From a checkpoint of a small transformer trained on Wikipedia.
Size: 11 layers, 4 heads of 32, MLP 512 SwiGLU, 5.36M parameters.
MLP neurons of a small language model. Each row is named by its layer, matrix (gate and up: input weights) and neuron, and shows model dimensions 0-127. Each number is 128 + 24 x the weight over its row's rms, rounded and kept within 0 to 255. Numbers have three digits each. A neuron's up and down rows have the sign that makes its largest values positive.
After each neuron's rows, "fires on" lists the tokens most often at its 100 highest values on Wikipedia text that the model never trained on.

L7.gate478:156161164139104153164124092126162152086134111150102148144124129164074132116129145139130118102092089107084146111113139122123079106098166107133122155102129120135113141131114145132117186122123129097132141168095129119101148152076118118155119120141099118126129124122120130083196150153167126121138148132161144115136152155119099137143147120119100202189096125136154155153158149111126114116148
L7.up478:092121128110125157132119107136103119120085123118083120142126179122113158107100188118075112096114134145132124138146123099089156143104110112125138155174166128135125114130097140116144151128136151093109152117167105164163147121122116147113144140119120102135130148132106132160137116171141126091146071083154147154142145137171170145182100074108152070124156138129121104151126171132157131106112
fires on: "H", "u", " eff", " H", " |", " h"

L7.gate11:174103101105162134131140143135151133143177154108163111121095157147105158128141111118065128087121120164140158063117154124118126195118157159146126104112133105114114100166140151140129114159130147142117154122168146122123124098103137139139107129134136145148104094146153081160145139127145110105132114132146135130117179138088131138148133117123166124110122110111153089139184095137112105129138
L7.up11:147111103116160129143147145141108151127135141101116100165154138133180138096148098117137143107128122150144118137116116172159134161140102133151144142112130117134112091117122101101138130150133171151130175143096102105113167129106136139199096142112137133137134149111145107163138145082119095165099156137127120115150149148131156099107152149136109112097115116132157087151175099124111100115171
fires on: "a", "o", "ha", "e"

L7.gate268:148151156070138173174135107120118143135142142104097109155112143154134125124131133128078115107132124142150139123094158153099155124134162132139095163131098108096133164134071087131125112148146087149174149093087129116128101150089109131130114125115128156083128156163139158150132150147110121125122088131146155094107160142127116138110120128135089134126160119142113138107157142149148136124160
L7.up268:118148130135143179156097110144161161135136131091092141129100092127146147115124115114101123150122122101094112095123129138125118119150152188193131142152149128103087187113134067113091131171168171078126175101150145109146135173161108125131155113131110121098113121129128123116166139121084120116119081168167111121159148118117107177148126110146123122102161131132142109115115144151142101123147
fires on: "h", " it", " Wh", "ail", "he", "s"

L7.gate365:099100119139149119151138098138118135098133118119134122107134117141151113112121164114119116140125146165140102135111112141152137138112170105131098149114078116093154164130164134115149085107145118113119122132156134094125120075113154128127170082109156153152106148104129075143123115105087148102125153146156167146152155115122128136110152145129129083138098138133052145077118133123102107082158
L7.up365:119121081122127134099113134168144114110105165153128122135154142141166108098115162134089175106092127158166159098134130141126139131124129165145105153143150120139135088158133150136199133169126134142136162085117122153103131151116096083118152081164137110149115144102168161108172117112141082094135105132145129122083115121136124123149136112126142116130097080124132099144131116110084124116080
fires on: "o", "3", "io", "ro", "a"

L3.gate439:132135140113145157143115104103100117145123124082094176149130131088140103120165090137116087105138153132121141126174159138103111128139135134131099102146141126100112171170145139190119127111101142146098114124152130110093141121144150125136123131150103153135082120096141144145126116099178110107110095104172117099121123105110109127154090119176130123111173070141137131144125171117134105145173
L3.up439:126111087159079116107142100123078124101172165135135125113124133118170073101155138117143147112117106128105160144130140167067111103167168147109094122145118085075149145141140127104160167147104145137123125148125140126103141123168107136135116140124119172147115154097133151148128127127105111158107124131125146102112110132123128180120102143117147130136097137131117091148127146081122099110164
fires on: " the", "-", "ess", "ant", "ct", "lement"

L8.gate293:144120112151140132119130120123110137178076113114115070150133104159079149126171155150143099144085162128127112147133151154124143119106081126145149158122095122152148145144084130101106109101134101107123154115140100144134103082123120151110126098111101116169096135084139108149095133132134115128136115113129121071153125100117123083125128139132139134157091118120144161091101137135146140143166
L8.up293:168125118134092112113120149109124131119153104113123149068115130173151137125097117150118127148175159108152161220115109116105133091106102101197144123135119129105147150100122113159147132150119111124108156114139117148138124146160128161126117145144070110098112144167125098133124124134122131132166127108122157102152138124134093159120088143135166105108102082131103129080122118162127121136120
fires on: "im", "in", " adv", "v", "ail"

L6.gate433:191187097113110123107105117135163150134120161154128133109150147100160160109133149152138111115147125150128099105098110122118167145132172127162095093099126120139140147126168125130095147165164106117151172143113095146140124157110098121123127131126111109142094125086150096121104145149109157128144116180126130163104113118120092173099175122109164104140105097128080195094155133096135136139120
L6.up433:133106117146171127158143133097127092107128110115142105117081129106140144105109170129105082164134140092079106152161167112150105075126115123092112177114089100111112124126105147143141161153174143148138106132162112158100086142132116127143157142115099127119167099115133117114144121176150102167170098180121127150095115094117112135128163108167124122175125100097127122137155102149128122095120
fires on: " m"

L6.gate374:107169147152093115119108105070096156106148137179150115100125125141127087174152139102132128157123103134094147154180099113116151113134103135127133114109105131099172120119148154136163143175096139141116138101127152155089138126121132131094115089152186136112125133139096123158106090136126135142139110116121120159159111117121115082130166122141184124123117128077115089070132099115125169158120
L6.up374:112142098105132139140150154100145174138118138151069129148183110176112157128107159151153127085165129099155103125130135116092065123115125091148124110151107127108137112147106119104119120126147128155136111160099124144146136105145146132143148119108134119088132143138152129157104067079131133159132122111134134139107130116151082135150124155150143149118131158089120128080136145138152111143189
fires on: " over", " about", "ately", " than", " with"

L6.gate220:174149088110124151121164129099101117158121102143110150090075103127169171147116115147132094149127112128126125148113116150093081102172130145124119123137088155119141141134123163131123131085110115139128154174150139143168117110117143144167154143159104140140158143134142128145135100124119106136187118154112116079124171061109113104132106125133100136152111089127134140132123127139133151148160
L6.up220:074098155157135118089113168149153138108101160116150092120134092141150134150137131132087118144131159120128109151124091140151134104086114095106120125143108128186108055141096166137123187129113127154159121112134180108113156124093174147094133147171130091138147111146141129118152118141127117145110158135124125122096127148073125128182117115144083119112137157117126109154113150089103116099159
fires on: "ic", "v", "ment", "al", "enc", "ail"

L6.gate413:161170157125174131130125073116114114076127120139117174136124173110115133108135146112092105114122153148111126093166165130122164128107129099123125150120090125132096159133107101128134118134105096137132135103095099133165123133135121145117127167142159113136120133090119131140136105125129095172159091143157145117098134131103115095095109084143142116143126143094135160130212106135136126139150
L6.up413:073087102130126096168133115100158108122153138106110142156128163147094137135111149150131125112122160138153097157144155097116110138096130141156114130149121130093157132086098128087127139148092156097145152125141093160112111153098147145122157110125098138173127118147128166147216150084128134095160121098084146113115146126133118114116117077135147116139147125083105106143126117098093113119101
fires on: "h", "he", "et", "a", "n"

L6.gate141:145138154104147110140161071128154133125128136114125075146131148085162110161150079133113070140122079127118170099197115090137138146154119131153134106129134104123122106137153112121114084126117111137100125116117136141124115161083126118143110096156146119173132139177135124121179136121118121147119156151151146078154105161132143136157153122106111152158120105097111134116111142148140084197095
L6.up141:099104163121128074124108126148155136111137155125142065126110098099154131135122132146143130140154120138125124146169115156160089095122123100135135103160087132136112100127152105133144122119114121162124125115156096172112132121148130142174129125155143163115147122135123086135116117139163144107089144121149152101108145139115076130173107092133124132122105107104146098153127148133139111136151
fires on: "ic", "op", "b", "ok", "x"

L8.gate246:139191131127117156113143119121153129148113116134167170095102150092115101140128131112123175156171141109163080129120145147130190109138157148096145095152129103132137131139142142089132123101167142110111127156139088141116151132135117151152126130166062138134132105121129098117157126130156122117127129135102139164122134139155085142094135095084128104132157131099147144141090126118133129193127
L8.up246:127149131147139144122133148099120095141112117150136113118120136122161149145114131138116121116113127127149110167113113162143142084142128060139158116083116112125138192148173106125130153152130124112164100135150105162098181147137114101103153138134112165135153150080152181119074075095149080119174148148157126105130130100186115127140113090091138139124079144153173112131143134115134148108096
fires on: " m", "-l", " ("

L3.gate179:111146112159128167138089139129152144151109106131122126100125115132111159095139136123155107110127095081145125157140120162141180154148135114110108124167111121137138158088134137097134132155113100102105119131130135102165090058150163133154089118170107129136108116144145149139140151078135106145165154189135141153110124107134112117119088136145114144161163109127131146118106134146176163176113
L3.up179:101116156122103148121114160111118113142117140123149139152095115103112159145145145101107095126095157132136114148118140142126079111127139097108124175129140117146147106113110142103157121126142162180115089112133162142134133102139118172142151141116100114165120139185151135166141081101135081094157129112146130148113177120149120128135091076119113101150123116128146107140167116088162130115120
fires on: "v", "al", " mov", " tr", " refer", "ated"

L3.gate142:128097134155140139123114134143124152160154133146147091120081134160144113167152188132094136109119139131114103112121072149129124111117127120105130122137144103144089127126107122153132153140171105134102107137193151116146126126098143121111135129184157132116156084140084093083113137085170136096121114128131146136140170153150119103170145147103150096118101155172122120127154155115115102130140
L3.up142:119109156141155136162145108097147141078117089146141121118127116120109126093166131092125093160148165160109125111157139116154199057129113126140099124123154103149118120181099154121090114128152158130077120109158117117125160129122088150162127128092118109102152092135147127148152146129119110173094152155074135126154112124151147151111159150112133120144092162125156089132143149104141119164152
fires on: "on", "a", "en", "o", "or", "il"

L8.gate192:134135112117146110115095151114108134102166137122147144099117134132106191080139121128132135094087109136102136143093124122137127133130136152079101072084134127159125123134148124105117144114114102101106119149138114165118135155115133142119148156145114158143120124140162138142172105116148139119172163137151081146141114122116121131129087137096088129128127147109174114131094065120123089170151
L8.up192:154128111127110173143112111144118149119146149109121150109092161111126142104130158134093174165140132090111138149137108155159143115109105121147085110144119103137144148129123145155120139171135128113120110126198145129102118158148109120159157096133162131084146122105079086116150130161123121148091109145121156141177159173141100086140170114145176120138102145092118096163146114155129157088132
fires on: " P", " B", "er", " Franc", "p", " And"

L8.gate346:127112084124146101120086139124145137133106147084144163129163116136110120131117117104161119085133147144140133107110155112127100149144159143152101144131102149111129137173085127100164090142108110141134069096131123131140115152132180109130135108151159183138091128084138156151140113065121106095133120132166164120147131086139111115152132085064145138147127082161127116078124089154132096119156
L8.up346:147137125146083087143167074082107141082118150088103115115146108130101092135129137124115138119114132141123138114139147108115123130127118128132121146130157153133147123127128158079134111160142174155101110088136144094130135110121126094127148126156139116132163126153131094152122141173151132130120168120148181138110159147115095133126131114134142145114088142187106128116115097081140116142141
fires on: "o", "io", "a", "z", "ago", " de"

L7.gate353:139121134103090094102170105091134156126134141130113131100132122157116141138140133125143147128127158148144171111099111165128111149100128111120124126132107164115138146077127122143132104168161114155118148140061167157134165130078127112122093101096119171114149131163134120144117144110147177140167106152134151144097144111129130148128157106118162139094161143118116111076130124134155138094116
L7.up353:154146136124156137112134156106116135125097115179183143124097133144141133148071150108163149089080177152141124143154123140105086135129128062113129083160147162133143136155120106129107127133150143135168150112087109139148130127136142139125089118139073110109100123130145128113119195126140107108165111142125119121094099136099125147134141168107112133145161127145176140127138127120144117108143
fires on: "'", " in", " over", "/", " about"

L6.gate293:175116139192139141090117113151156147152099141142124137161086104106113144154124109108133144119097127161120106136074128138162098115140149127137113125153137118093119165144152127149103118187094092123118122168093100167143153068128174120129154113105139121128130066117135156118154092148142122134142117140102127185130099119125100134134157096127138117133114115136119080113134096159142154111136
L6.up293:131093135117116146114141141134161163121153138147122145152112150098093182142146137125134139080111155158155093160089127133126100147101113150126129139107145117165104139136082129102159073147134137098177123090188150133125150128068160089141146134107112136139153144114125127131132108142128122113103163143147080119111133141133153145139112102135160127108147130128114149105170088144122102105148
fires on: " in", "a", "e", "o", "or", " ne"

L3.gate308:089149161167170102127104137168094147148090136119109115164155125150098131087155129107134115104092140145157142113134149141131149096141141132099149111112123112098146119119100133101130123139089118174123162124122105136092152090160162091132093125147078149131116095143137154167134101113113162111127106109141120144154162132126112179163140113137142113157122142105113125134090132110174091108127
L3.up308:076196146134095120157098100148139162113127096128109132151137086138117112141127113085123203152128074127166118138145171137149154129101107106137135116112161140123142125133125141133176127092147128129103132166110097098131143104137094112124161126169134134124121111108101153110174144108125150105100153102092126120088121128124146153099122131166138099124077130115094120122129092156112098172122
fires on: " elect", "ing", "umb", "ies", "lect", " beh"

L3.gate130:132096114118125125174104181125158118170108125098162143180131101085152096122119143108141141113107113113130116146109180115111116137118138087161112126154117114109104164141170104150128134154139140121136111103122123141111119121068120152132138141118137128104092130129103134141129088149155132157172172122130112135088118119142137112163104135125100148126134089151188127104168123142099162113112
L3.up130:124146091115151133129116109153132106108164135158120122165157184117122116158138145139134121148153054070112158128105154133096138136125142115147095099158088140161113101103140157119135153145126095097121102175169144118139112163141135090139141151120124162084108133132124105103086158130132129113107087163136100115134089136170162113176146098105118159099153086116137128139128107147111152178113
fires on: " st", " (", "st", "ever"

L6.gate56:174129142124140093147106168152154099125125111120162112144128139100169104105101108137082097065132104141162139119107157104122139144096171122154107103136146154130145101121129175107114140149137138112141166114104144101083112136140187144150141117143087169150088124132107090081129129070142122114153118126125092170165117146136102153124124152127131145143130145109155128108151134162157118114111
L6.up56:099115131135107160141137148140158122130129132141116099159121187100095122166134152093144131132136114105111148139155105088121168153122133117132174126114148109149162105138116147168149132135111109099178120095111126084099101155119130150142119148140148114124136117106143163104045107136143120113116114101108112114146143159120119093117148103079136158154181088140126137139135128139102115145104
fires on: "b", "im", "ab", "st", "t", "\""